config = dict(
    n_layer=8,
    d_model=512,
    n_head=12,
    n_kv_head=12,
    head_dim=64,
    d_mlp=1536,
    vocab_size=32000,
    activation='gelu',
    norm='layernorm',
    norm_place='pre',
    norm_eps=1e-05,
    positions='learned',
    qk_norm=False,
    attn_scale=0.125,
    bias='none',
    tie_embeddings=True,
    parallel_block=False,
    init='normal',
    init_std_qkv=0.0182,
    init_std_o=0.00454,
    init_std_up=0.0182,
    init_std_down=0.00454,
    init_out_by_depth=True,
    optimizer='muon_variant',
    lr=0.00146,
    beta1=0.9,
    weight_decay=0.19,
    lr_head=0.00881,
    grad_clip=1.0,
    warmup_steps=200,
    schedule='wsd',
    decay_fraction=0.745,
    decay_shape='linear',
    final_lr_fraction=0.0,
    batch_tokens=131072,
    seq_len=512,
    doc_mask=True,
    train_tokens=992500000,
    steps=7573,
    dataset='wikipedia_en',
)
MLP neurons of a small language model. Each row is named by its layer, matrix (up: input weights; down: output weights) and neuron, and shows model dimensions 341-511. Each number is 128 + 32 x the weight over its row's rms, rounded and kept within 0 to 255. Numbers have three digits each.
A block is one neuron, or neurons of one layer that tend to fire together. After each block is what it responds to, as a language model described it from the Wikipedia text at the highest values.

L2.up460:176149178142148087135090125123137122109081138114159127101082098071187107118174143099166126111159124200141159122075089126103168110140102171060160113093143149127173057132148125163153187123168108143165163131109146105114090147191125135131113185101105107102144173141124196140231107129106139099137111160135131142095111128199140170086116186142148106118142140120134099137089111113123111090143125124166164146079095133154051118207154182136173109147134107171119079117154118098121136183111117099128105100163136145165142099195
L2.down460:100133141188156110116133036130150105131114130088145084131128136090067158129147109135120157128116136103177127128108155136131132145099127129130154152132140107143146136131066120111149142135152147140124099142119147061170135146128141152096130141108129198118141101138126103221062139082079082094149141076155133126123047106159133188174162124123093117107120088149156079130154155096111143107072107159154145141109078149126152138124128135077117137149134041190121163073104118099086164136155193155159093117093125132118117149160
L2.up830:121111125156074140118131111096096119079098091155128166135154108161182167162143154101176149184102168174153121120109133116110196109150087141053159124097101129178183116079103098136139124126142135156139159096122122072123133177125172139143139164130117147095132150155162102103197123104124097101112121085126153110157131138159095178070132125153137065145080191133117133107090162122094134081140185173174115150141102132140189150147163138136115135131171133120135062130096158110137164160107089070164121111192108147179118095191
L2.down830:190155190108057115122077126146123171118147078127200124166103187098159103064088129091202154157146171150123096117157117116154116099112155125136134121142124082103156091102196116135186148121081164106089127142122113116134073133162176108101142130099094135131102068080149053086153131135090117130172127178104065118038073143158098135175126142160120176132137139107120125139118132142117161144120124105141087123097164152116170070113130163052119120136143104169133164091143077162148121078069124101172227138144153108183074118171
L2.up1364:205127103146187102155092156146115140129175144127152060128124107110131111137164108129145161178174212208153099097122164121084159058127107160096137153078127122187137099105139101130137087140089050146095136207158165127116130127152142139150127123120104136122168101143174123119180148127120138098164137158097176135123152185141154150079172195163179112150108141134102084157156123130125146096109192133120151140133145151142096093196155141136164141146136148101150086139096110115160161172150091141142157068165137132128170094143
L2.down1364:089175141138090141059180125094122124135133126117120169154115094141124121112063202158127146091099088072086150131098109121186120194102194091200142134156137132097123133171095132161104129140144170104130126081161053120108132108109106143141123158102141151072097146128143184210095119110124075085107131080161120135133119064117100095151146070122030141081066102151140144124151160119149179154121096114121086120109092136131165132059083143090130135081145112193120115142152136134100116079106161136181117187108141160161068209149
L2.up1510:177146166164143173138135131170084118130148052118171097164133177103177094104161112152140175149099123184121138125088111031123182115136180077131114151109110219121156109073134114156170136141126080174106175095125147110107186139119103162124118110083102169118098166078108099125231109157137162201157115120115169127126139090151116117102184167160133100132132176139119059120122119140108082088171168106143133105115137142146139090094120167125111093128126129105117121123148163110088107168134124150121190133155102107202157189160
L2.down1510:087156166138116099092085099134108072133111110103090115098102111115133155081169187104137126144124151110135110150161117124174130149138147153168176125151101099151079143208094148142078104139093106122161176037106121114077054098138143123135177163040165121149119175124184115189084125154147126095136103112165176198142091110100122146131084114109095131105126081134106123150117153162099154119192123073155129185095101193129146125100086083139142151085155183165170161114062160106192128132160150090124150089120084138115132115118
Responds to: Capitalized content words in the middle or end of multi-word titles and names: song, film, book and organization titles, such as Time, Heart, Fund.

L3.up29:183135138113148164169121162112170106128116103154069185069158201116084095126134166188136105123136147144142140081140126188151150115132085110158150075069162086140134083109131125125094152154168243110151161125119126098080130107094171115157161110113176106093101120122161139129165193094078103085123137137148097098131135127141140118103150143079154134105095162164110113120147150111114152112068137138081166163140094124117101116101118129183119127105137097096138099100126115148100081141105101141079114146110062169207150109153
L3.down29:107061180128147094129126158150050121106129106140177079173087107184105102139118102127126103152161072147198147163074161090124129153119137163140106151211155120121156168123094092113139106096159027085118111151107138156110134146144123119158072179123120091151167120076112125162132082158164123136150106086139180067124161078102131144158125170132066151150184096131171178133075095113099079135144113128194071093137119165136100157151189111111106156161082116126169147082163144115109167116121111116180145132137178084046102135139
L3.up50:166124138075074146138139168116096179142180152156138127067157140131123130130111070154078107114084115152142097107153111116093089146119227105056100149158148141131138108075133117132165133077060103128102100195126119115104098165155177099101139079135097143084103116146100161127182125086113102144190093113101097123117114110118165141101110106155133127133127092099089090057112096106131147132114116093135110142118137114089153133110131116114143137096085201101146120080113108105158164129080129118096134099152129131091095107116
L3.down50:098140141149109082153148203114147151114095144163139107113166156124128098101138138148142171084111149108183120095107105129169122127117126187155123115066092137102078105095141140108154112116160142148094124115151133138170180103143078096070080108113119144114128107033177122122085121096167137119129117149133172091119178110082134120155136155155190109125146093119098135073150103158175136162095154090140126145147194153148123164103106155136166098117162098083145177151153143077125138132112120105162106133066130167098097152139
L3.up996:150140160147107087171103122142168193116110084175129086103157169146122066160114109095175135132165101151138126117165167123094202150110139168132066119097154136140170132114132100121170100182124128118182125131108175113138109141181143129124121091076060151118082089121166096135182133096121122104102120085078112095107105112113144172107168186208091146092155145128064103093145174170110133132117129093137173114119149084147101122141120111128116154135120136127162116102087102146123187098186086124140174117145181077159120118147
L3.down996:135121128180075128081122123085107091108145108154114128180119109124093109087147124161095136171077120150130089126091101131146097103152068106120128074142119120160109151142144122073117154095117170118102171080104076152123108098120118109135121109104141121121145152119083169125074163146102165139178147102247103181112218149146133090093097104114148126085145148156117161152158075070154072113097069129088140137116123154138133104112175145183167186132107089173077107074149083102120153126098116168131099138137146160120107085179
L3.up1030:113109099065088124184143135132148160099074142114150133155159105116144123162145107093100127155106149092136138144159104167149178104168075147136153149118185147125126147101124100120161162128116128148127079083127155098135116132159115074153100151133144121099123159138119107077193113154125171137110071123186149123134135148229103108088158151128110107133118173066109121056134109079077126058087138186123117159166176105179171130147094161133123109137116118110169094076094174136094108150135136108139096139172110094155169086182
L3.down1030:157144151126091137147168161119141144102153073104147126073143153121140122106146126134156092180150225138119096108132101173178094118163124087158155162167125151068186118111133094067146130178126184134102139111120167149145136157159121107099158113160086143125186118085130085101085162137134181136167089141153117103167080112122084144141100132152061158123128133130049152148158115129116120140133149099115132156121107132093177109151117117123067117200114082136081113119078060158151138145112082128150203135124223115183129118138
Responds to: Tokens inside multi-word titles and names in filmography, discography and track-list tables, often function words or pipes, such as of, on, a.

L5.up328:147083073089108116138099150097121080121027097155156106131066138146161114148120124164134081148126154191131096126149119182130138086133107164080117168188105127165156100089154068106133126130145109053189161091083167124033154117135219122120144165142108139154120188157153138085200136121140103145141084174129128107197130128190109141159147181126169080161109138079089128096136136064081123145121144152118201139096151106158131112131090176109154130107170151079183103105124138153097098135104115110164170114137128111147189077115
L5.down328:154151175141136123111080153127074118084144103084120088104118139137057118126100079134105093175107158164082175135148135094088144112154126170152132118168133153178177135074144123115192124114123129115106134148144180144119106113138168147099151121143128163168156154180108181123073064124115114124120139143070134101000053158191101156106172211111094145043173172126056098157137153106086116168126127125111165156154152117139174128186167185115138057121093107106159103095153128092105155147138181112162143162180080091142152134149
Responds to: First or early word of a creative work's title or proper name, e.g. The in "The Clans of…", Only the Lonely, All Things Considered, also of inside titles.

L2.up244:179157133056088128152126066126153141089120157081178087113150139136176107080097088091133131180140195102080112147140118134117098141098139180157201147167093174166156190124130148154186140186086082115094096175191128161136109113118138139129128178143139106116175115121060161135129054114136076151091104142104135149129149136124114146099140136143112149112134165041134093134116170123208112139165131124156125107150094145145122131159089146120124067164069134135128088079135153155115145137147164067156104114147120127107144186099
L2.down244:098055200101096139141142125111083054083122138142138099121131134134072139097173110132126106132166134081174185115071143095172149109163134090153172068103141109145160141133135091098046079109156110112144109117135105127054160156089084098181085148141119125104086169082150173142146182144138141086133157128124149095151191092120146160145135158177113197112162106184174116115132097125137138092109130125128109127095129152158112126107177145156105115157143137126174116116146134167054113121122158122171121137092201096019138107109
L2.up570:129130202138083154098159126155059119119059158130146162186087119174081113124120129105161168131229108143098082122115123093131126136103107133156139115187048162116194199119086149157102199088119139106136123167127117124199136159146114093148153165110107119097148114112182165113147118115128086070134125149141165126143116107080138141093140097165142160128140115144184108125092093151109114082124098120115135096192160094080152130139189130123143114117121171087141186160140131125083080149116148091181091131124112118094133132140
L2.down570:117111168157080138115128176142100124142151077222156127113110118157130076144108210144130071103164152107183142132127112139148173085163127091116198106088114131093149118131080079089074132064171133138084126128094167061182066157102121152097110139103183096105093184151144119130166110124072140212185215128131102141148098129132129130114152132133231138080119127174128108151079154153088167114142115130136120115153136103106070140153143141139093137106157056142085105135182116085090113148134101087152090089132145117168154122161
L2.up901:089141125120136124091160074084126139143118094091165127118141183137155130096110140082181168129170106121140125100132066111114044186139157116138197181117140125101119146140142142130107222160134155197141110094150102149135111110184090086132118212182137138142097109121131150151146167150156103122118166131117165102145159103110106147137166142157125139127197139146160116134128090090170113131131143095134131125154153134147136123152181159121071103184117151202111124119156194138101205166113164086145145086139255102100116142126
L2.down901:108105200096155118142162119065083084065122103153181078152103123092132101186147118122192162107138127096106171123107160130149127118170119087106109152185128139108148147072110117159070153083171092169159052130099106093125143141108165122148153127121164122125083144101165188115174174128199113105134127158109123143139195092168140157091101148131204178093140148174148121169147099155114169101107115131095155079122137138114112122141135167156111177160147087142159153170159075118105143126108060122206174136139179139073134150115
L2.up1001:143127166168127081132120174167113106128161150046157144181067109147125130085136111084106140096146057117156104136151115098108107094093078121147160146073207110159115139100135081141144189130090120095140102103162160107125122160138120107092134156149096124152164145126164134148172102124139116168136148173198116122107144098142147100123123122136136108164166119106140153132116136142123116123157083133088076157123171059080150183120094120121118155092147140141131136123109130169136178158174119078147083094134179168090114104117
L2.down1001:124091179147072127145091111118114093145094079164056075185149098136084095181122156083149071156151148120096151144115217166175130156140121122102139089144114093162113123103158131091044172123096157143149092119110112097089143130051174131119143075087175104114110103172125094127131131124132096083159136137172169098168179126074134118135111221114162169088096131184167145094091099045118133109143108110090139050162139154079140091118128142114143120152152144114166140126206111141124080114115126133133156146132076152093142163110
Responds to: The closing pipe | (sometimes a final cell value or ;) ending a row in Wikipedia tables, just before a line break, as in sports standings, scores, election results.

L5.up590:085126152158118122131157125124138185056145158138151146112117132131163079145181123110145128070114103084157100137100179122130153176094097130189110144114165179180127136146134132171115170139136119134178131149103091119167064171140099136167064141109210202094115158154132113132123150116113106112173070119145157118137145117161111119151149098118107104155108117090154105144192146147141142135109092101076090106115145084124135140169201128106166124135122112059162161065096101116077103076160081113093116164154107138157176131125
L5.down590:106154139178139137146139158149150160100116122126138126145099074146125158071130134163217076152133129111146115143079186147100157143140163111140102106127109138124199064090204090164172118115118120112135140164157147093185176172117165108118099130131122136140160126123145123088194093116087071163137107065099161046168112071132151108159151134109094100141119110107110135073160076119125086178089141153145141153166098123137111065132115147098137104179124103142080122152185138163099159108154113156100157155168146150134097142161
Responds to: Final token that completes a place name, proper name, heading or table cell, e.g. the pipe after "Porto, Portugal", a closing ===, or "ur" in Kashipur.

L3.up226:131123139219212157124052153090075080109105160085116135156088050080113090181107142136164074125063108130172176117127103115172151079142083130182141166200106157108133132112095093120117119180153065140093107120095174121141153103057139115182103145123132142106104171098115069154121157125156173103140135186153187192089130126096125105088088119116162126111151149121130107107141133024116112120145086090167089090083127101138193168112171129163131163072162107178115191135087147136121112103072137103195109102122139103116141120132
L3.down226:185149109127118135102127127138160154119130135175171185122115125131107156098121095111107084110175125142135104127139125116150171181153111129147177115123157114130094072138167099126102133043137126109151139128115097139180151100157165125118155137125211167094142124093174171127130070122076132157120126063128085139100082176111129135133113095110224151143114111120193139146181137115121140190086091137085109120143182110086066070153116051129110146144125092058148111088149099117114082043129064169129109149144166130157126115162
L3.up355:086130132122171066107094114123080091127120156139097128156087106120145097131131158118146131107157059101118112143141085108186164169135114118159119179187170118141138106117137136161149144150119048100107115103098084154110123092160105046222113124092083169148108138148150110138108170103131092127139125143093138142191121077089147133182175137142080194058112165168143181171163151113140140204109111083151130086114058148093187181147159148160171184129163110181105170135153169093122108083154103178168147159105190130137152167099
L3.down355:171152156129078137153137131104140149114137120179083095104156097152085113144117105091163162111158141106154097089114138154112164150145200114158158106134084172089135116099084119049081130099150131104137137087101184060087147141150144086119119120139132149048147157149232120087160098082115158124172180186166146150080160057148099154153116140150207170071116137158157164134108078078135151165100116116083145126123149109095075136113120137200076102171101136130110144098146087104139137087077112091170126097126117129101068097126
L3.up901:120149171144132098082115123083059108111098161118103111049105107144100144145112103128157154109183119161143131129165059158105107157123113164142161111189184187092136144100096144148120151110131063141031118141092115138143163108182117057132100160181114119090079144163141176148172138135144138095134150158118113096179096111091119147112117215247160173150139155164135128114137128110171100131085123142139133072121122156083114229143131157134128173159130160142111125088125108096112156132148133084143110179106140106076096143148
L3.down901:126150127181116129103133166119107166168111149165086138061166099123095141098130167125099142075146180123155045143145162185175177118155185159147204117100143103122125094128095154109072128118163206134146139110098108125201151150120143080122134118106174124117132096083235160122157162118130125107132172132111062086172098167146125142117203132163205146060134189135122103126150147144142179112084137164112167148162143150184127120130097139143179092105123128114158137155112135125083137100131129127143094099112112190135120091151
L3.up1120:075101165112093103114125122105089098172138122103176142141156130143110105124140117025120091071172140081116086159113110136136133113069095115173106096130121078131137014142089098105125096108082120148180120130057087111155163128145121092156154157177071119170113144134185160170168155080156110065183134127106138118112074137109132138113147135166150133074149086184098052128119118053164140022134077123119142100096114117179113134125135164101141135091094157191154161132194125153079134132152177164162138138122205106064120086093
L3.down1120:113183158119123152119112165131134086201108130130097136102202146185132127172102183100105148158078137117116103097153156155094137146132112103101155120138100139113090092158071142120130133111145148158164149085091123130157178158145164169162132179114172136163172081153127116111084086105101131163091141144100101176176113162178087103161127170089167083132199105106080154134163143141126181104149162138004149139176131130173127139086181123125176138132124139084191091110192115101108144067154156150089143158171123106142127084117
Responds to: Cells and pipe or line-break tokens at the end of a markdown table row, such as totals, "Report" headers, and final scores. It also fires weakly on sentence-final nouns like places or channel.